Part of a small language model's weights: capped logits, a variant of Adam for these matrices.
MLP neurons of a small language model. Each row is named by its layer, matrix (down: output weights) and neuron, and shows model dimensions 16-143. Each number is 128 + 32 x the weight over its row's rms, rounded and kept within 0 to 255. Numbers have three digits each.
Before each neuron's rows, "raises" lists the tokens whose logits its output raises most directly, leaving later layers aside.

raises: "ui", "own", "oci", "der", "oir"
L4.down155:147136080164122129122104122151174143166130178124133148176079096173147141172139103152115128140137169110170141119058041151149134143195200096156109161117122108166128097121149162063168131152107096156091043100134178029111144132136088097157153130101166124133106134159134123090153060110140150114071084085149160156092134118174118142102110125145073098111137149152139111129138147115152128138110

raises: "ress", "lies", "ly", "rom", "lia"
L4.down990:157100128107127144059106141151221074161106104128139152190114094165152127160150178145176144102069113155129167122124122145124089118118150094166169145102125145126146170158148088132115128153100091149111082140109098106141220145079115118094129147112096141067141116119164144106110190068142087126158080143113125119134143141160110078160079168123135171108117156089119136118104112079106146184107

raises: "ight", "ury", "under", "ure", "down"
L4.down369:145117117174173114128081102188099118121168119128124119127153117092114102102129243144130163089134165188134147111143123097114155095131124161120151093083119097138096122117103156167156110140121100184197158125158097083112110079125152121081114176111079164195107113110110088157209130160116157133113064135131150124198067150118163144107126101193190140139118101183108156172117156132152160169207

raises: "on", "ons", "oni", "ously", "onia"
L4.down834:148095164158121113137152144117108119112111142160091119141136192159178143169140069182103121136073096121072122092063189103142166147157142115129160113133143204114139129100149097157151113081178122114112151097134115048156123153119124133085145111156084099112075173166103073152155097109154121147142118132132125116131114087153129134069130142120175115172152165123104123198140153094165092146073

raises: "ate", "al", "ally", "n", "alis"
L4.down406:118099190116127114144170136179126059106073131108100105149105090154178153121182131158101155109063138128122070141122104131153128132113152115132084155155097151185137093091146122136155153135149114102075108159147107110117063229190098116164104116152128103115100129118113134105094170158126091164178119166150130147112098102063127170154146126158081115038156133096158123122088121096144130139157

raises: "fore", " matter", "ek", " Did", "'"
L4.down479:141166158149155130081135068126133122211171165103068184157154181140114063110086139072108098158116123146075093085147188149140109148155125074127133126091108131139087143056121135156125139117188146098157093184162103152122168121180119147094096176114094101121087142116153154116144161129119113151080143132067085194155129113115174077120112129120106145093150083159125123081117096125161149161135

raises: "ur", "ert", "ens", "um", "ze"
L4.down801:140097133091140127149144052119136049095117156147106173146165078179132187102088113114118121150115114112135138124183141105146157134213145129096122118135028134081134154131101086125196077156152111175156151174144106141142186143170091132091104183113120070132161086127155166105117117128158088117062073135131169098110170132186146173116122130137158154103172112136108127116115142141123113154136

raises: "ng", "aster", "ission", "core", " Night"
L4.down463:105164156061139142150094110123121152115105129090156181133066112169105098098065112130107115119145109168138132125137068112130103129151102185124159054111173127178119071208149098149145168127097123086133163157136142124121098122116117072074090193112143112140130144157099114099117144078138101113133077127120159120116154171135079152192088153108110193141119172164141120147092126125113116137092

raises: "unc", "mit", "rand", "ung", "onia"
L4.down261:103141109157119060114090124104193159098099174106116121164163127106165130113180125129069102088118116151169150087090128114127140177122168125087132114144147110091143129159133118104114139118162113147170168108209180132093120118089095106152158080142180131086097098141113143075075083153147175129175132124025148091169161116149162118151120142158116115089116150126160092128094184169100145087125

raises: " In", "\n\n", " He", " It", " However"
L4.down966:141124137124137123145128117113121119120113143109143102111161180177152160098136154073101125125129116126099127117106149135091108118115073086134099159158085107142157128147097108073143106103076142118164108170124142131174165157146122142135114169132136118136109149109165066212089106156085120103131128168089093170114150077171150096151119152094151114161146135170185113119098135161141139089150

raises: "lem", "ler", "led", "li", "le"
L4.down898:101126134138201115126143110097117148085071144190101132151126149052135143129073151145115082125124087157131079173067150116146116138106135110163151133195112137103160111151124094092135133156109130092119128093125192090137137132134129112073187139128171099137091108135171110104179166108141122112130142091054143089121118126115120107137143120148131050118164121087141111118116156073125085160058

raises: "ided", "ting", "ving", "ved", "de"
L4.down919:066085120138146157144136167170207182143134128108132066115127097151141145127102153132143080086152154098126191124123111086107192145180094180080174137184090107178081125133084105112137162091133152098172125065175152097148098104081105139104107159130058089156081108088089135161120121163134158089099164154153112151126113160149117144140158110102162127113175125164112082055113123107160160142120

raises: "itar", "ious", "itation", " Francisco", " Jose"
L4.down643:141170099105125108103105104134071092179104125126166151170068098119084089063140102132138150091136146046113088150099132163104139109042151144141123153166068133128105149154132137087062104132199136145144109138152108126167116096101169121099160174127086094156055081154148164121132129080155139082133103154085091059107152110128123133133192087110097132109126139133099136035157116113114154137126

raises: " $", " £", " example", " several", "ired"
L4.down150:112145064111160102142137126077188102159098120100138153132159119184078137091107124150156140161140078150134210149154123094118145102134134158112082111125162141166137178166103123131076073135160120101146194113077134084130152130137100168141128096120141134183162170146113120179110150087174115144146146161096125125081094158126140137177106103144120040130142070078151143117148114125074079087103

raises: "le", "ler", "led", "les", "lem"
L4.down646:136155173138136107100144125111100126172112116128136176138203160093135150093089145096130131128202126157148078145160128081147092108077115098100060161142096151123177131076123128088147069128191223103159156100152176092146114133096174124114162126089170163101119191145129163156180221138177087148183084099111130125127112104137175057083106148058102090114159116146094113154137120157112138095121

raises: "ful", "fully", "med", "led", "ved"
L4.down564:086114109168143141119184130116147136121050086162094117173132135171146117114089122107101108085097096141110110128123109136138098151102064144134090129137122103109180143137097117124075122127180171145104157112115154101070131091038140157103080062092123125086082141146132115138123083160053171118127120139153128113088096091153204090130103113114107141155128108169053089062115113132092163169051

raises: "ph", "par", "ity", "tal", "ac"
L4.down789:126123127117139118087076115189139171167127203118145110153090126137094138160112149111131120159066115143159146148135117091120144081188131118144153176135097118169177134151106117117110100166118101107111115138168139139059163151100157092153173143059196128164044068139158123179169156091123154132105128126119093165107126091115118151192130116093102112141141195104182117178045170118116093077118

raises: "ty", "ning", "ta", "sis", "ties"
L4.down84:078089112110177135133138120181127090112142092103178137127102078147107065144094136129075136112128130146115185106123142163144083165108159081143127132144095084148138099144118126153108150099113110059141125096147159126118122103077142124080115110195070157136084085118208093099168085138147099078099102122135070165115106107123110134152115092147161133114140157118113112096113120100142094106163

raises: "bon", "ue", "field", "po", "hu"
L4.down573:143096113155121151099031088127109111078137097196103105086119109131064107171083210138075172158116103173103132108141103112151156116109092119217159095148089101102153114137165152142157105108093141114164150145151075117090149174120179147151117125089107151125067142107143165211186150108140098140102142155108084064162091126111076152105143090172147142116145162160107147116145108158114101107139

raises: "IP", "IA", "S", "CD", "C"
L4.down1003:138117178111105172127112117082077143102134111152139077130129145201136137150141135171112127107134124092145093116054118143083092177108115119130093131151096157135124139163145102129136145105136147122174104109021192161070143077163079140135176141131145089112140136137167195090074115123192155171187142089119141127176119100130133164093147144119130177180102104099113166104162096083074097097175

raises: "class", "car", "ser", "lie", "ly"
L4.down409:109172152203105139085133152155089141101081129094173119128105101090094153158138133125187102161135058144127160184103116112150133121143112155166134159167103130067174160108136123115159108122134188188160140134109144074115108112172170140151113112107122123096144188059119134141165221150147178129156176187163077157134093205120140149159112188157082154106195115112128134168141132127106105136108

raises: "\n\n", "\n", "”", "\"", "$"
L4.down822:148150097095082113138151097108165115124164087128102107168195125096104146122199080144189178143093106135120081117157089130135038132079087099119144139113082131126088117117099117126137082108102156091138134161112081135073151132098064140159125075126115034134110194128037161105107126113094158145137149093102115156066134156121137103087096077131142155092101174164133108102086150148090128096143

raises: "re", "ne", "nia", "nik", "ino"
L4.down424:177091076111185158074162118081148131101108117151134187135095188100130160151169128113090116133151126112067133139101178117180116104122104141057122129086122138080144071086058124156128103124142157103142103160126122140132162099129133090095138127216133092157066146110118144099082138123169130142140129061080095135142100178129084082151164139185089093123175114082100120153144141148110118194171

raises: "win", "ver", "lov", "ged", "ifa"
L4.down466:084099068127164098154140139192162131149103117109161128082109103112083107139132158126154116141147132217159147107109130106184112180108128135080185165055190087144172091144094159177071127123135097119157104086138130159095148097172123114101137069130110177151115139099159141103149114092068155143194106135124181114082080100137080140084141140155104056169094098116113111180135131140078062140118

raises: "der", "lt", " Democrats", "itar", "ious"
L4.down290:155108166135138100196135138171150145124127148091123175204081109085146134127084141190102166158155104102078112149163142090144120174118138165167177180120152086140147169140081181121106042141147069165134147191083173103126072176104163073095087164152194141067067128097226163103094093146120128137093074130125153151113122163144125123188170169097090120155140106140036147122157146090129118099119

raises: "ake", "ves", "ames", "oms", "om"
L4.down823:097134179139159147113136132130131114129124084115151175056105107098117122108117184153168124143092098167144113117151077129129117107171142175118125110169150146132143091161122094066131106134164087104114174159117117124147111157102135125105241104088119095155100118123169096104165073120119089161072184131075154120120094085164090169158102073162149104133113099114212124131131128127141088154146

raises: "itor", "ody", "et", "ode", "key"
L4.down805:160134204072145133187094050155101096125140092166147112126126138177034149165109144143099214175113119133152121129121135163136178130178148093170140161181136107100178226157160133061134115141153125127137138130133114110130143112109116047114126126144145114098095150129140121109169076148116125125030147129112099158188171088128099134154157121196113143165164151097101135077108124075159177133129

raises: "ric", "ary", "roll", "alt", "nal"
L4.down938:118104105122147104100118154197163125103123123143089097137101170159086167177154078099199136089103072129126099122106189127203159144099117082108145173170106178063145135134106094126163123135083152066123093143163139186122080075119093167114117129156153156126083143194107117179084146109126112142152126130101092138078202185168161113151102122101125141141120149103087159083146117133146116137147

raises: "ia", "ian", "ians", "ie", "ius"
L4.down12:108137172108114124150048112169174135093102098145105104105107128122156149164117117097107158121127088118134072081100122093126130114147085143128188113161181135139125112218152154140137105088059091160115049097132162125127107202161085100135086146129113129124105151104124125143149064144169150152106109141116152157112162135088185132190156141139179124135155193148183159115108124177204199144126

raises: "ny", "onic", "mes", "day", "me"
L4.down656:071107109109176085072131211166130070158094135114104161116071129108131160092069121113133169085172088078096103115105152132144154118146125132134138115152132163136185096101125132141142119212168082092152125121129097206111108135184103182069172101097025118082087172045167120070208114133104075161104164123153125108190127164110074145170088123135163104119123128125097117103173155121095085101118

raises: " War", "cess", "eme", " they", "arian"
L4.down314:112136088112155156091146118128145143116168164142076150161036187099132145120098166111108077184110115092190088103079075144146112122176121108123137118118062116109190184118100123101180070139136085150119138095106104157169136129160141132131089124112102179174145124103155163152099079180142161067129181166106140089112137070108177168196115098164173038127146099136127091138125115113122072125075

raises: " they", " he", " it", "ake", "ities"
L4.down125:168087190125133117177143073112132112127172145073138134182148180108160151094130132063124187133160084076076183101089088168057127128096110087131131135141172160154109138111021089131166114095159128153187139192119123088093168156140095133226109101113131131142138145114119111126092111129138176098174118131115152175129151120148139137148108135094138124112124141130124133077126165099128107119134

raises: ".", "án", "ized", "fe", "for"
L4.down793:136099125172135088136111149159136171128173165125132145130114093104129156173133162105083166123136159157112190033094156129163117127120069129164083109118141081100173156138074077150079151094104087176117059114167122184117140149145154121145095105127099100116166119096180155155165078126182235123129096109131115129100113107175111102107096087143134184124155142136123108101156122148063143081129

raises: "ings", "ie", "ibr", "ining", "ia"
L4.down947:152134138158131086144119126138163083065147136142083106097119125111189165152146189143064088093097173112120121059079152116158076093098131097029114082061124145120074141095117161117164102112152115134134090059173086122105200195146102136096120147178115122110105123042119108179090111091146141145170115151109159151175121093186111129143072146149197108104155113108132126096163132113121162094130

raises: "de", "ze", "ise", "ly", "ce"
L4.down6:174109118165150139099150092111087125115061149118155076115104164198163098117146149100181110126143128148096169164133155073155145144183132147147167172146059141151103060058111119151118090102180134167167077126166112091153146100179129028118173112148109079170076184120117107051141126117145141120110090130186111160126093103109098087089139121175137116130139099145147136110122169105168133153152

raises: "er", "est", " history", "r", "itude"
L4.down282:099164150117129143159163127088114103051114133110156104125173101112136139118123112130135112153118168124127079103093138112115163086104077154143089153138170113122122083149127156141131064070089094107108141125165074174124152212127150142131119108131133141099137080075098125116096121116189178067123143090214121193145132164097183154100198133097178094199136096136125114091176105135070132120137

raises: "ert", "ings", "er", "ing", "ision"
L4.down762:161106108100146146080176133140160116164094142113101107124177098149063162134092186096168081127101141124130127094111139109135104082122066153120136132127077103135166116155123105160155029124078184097151145107198112132127125157132158154117099132153102169140107119056100172159151099147170151084141204084128134119150213184153147141137088154120120143153148152127091140132147095111132155146089

raises: "ci", "mes", "ir", "ce", "sis"
L4.down185:103097173116112073067151135130139071168122135113031079093201121101057124145144152091136065089127147133077111130114125182109143124155163092180156159089127174108128113150135145119103143150157142147151150165149154055149102072148148156174120158138073183087085087112125171089136079135111158147127173153147066077099103112118121136193175110154126156113156131142133106120106109145115097162115

raises: "ing", "ic", "ics", "er", "is"
L4.down768:076137114127182159186145136097129127094099150110159048096165138157128122136153161144101079166131138108167148126075114125129064097109071151112178121112146114091051136186160140129058078166141107105101142111137105164161108122152120198100141093145170116133108139133052143147135116149073099141111145128160102075140104118122093139094118093146111110082164157149117140149146127094096142153109

raises: "gin", "con", "ging", "gl", "ge"
L4.down160:156111140097182090174123117104113106105101140178167164107156100098042129156090106127123138153101120097176170097136156153141170132099110163117157185149098151130127085115075123161126159113113085158135136171148107142128132155117177124125084107122098066087074085119133138071088164111083151136095094113078133163171095176133113118105099099088070179150099081110064082133086100130106109120159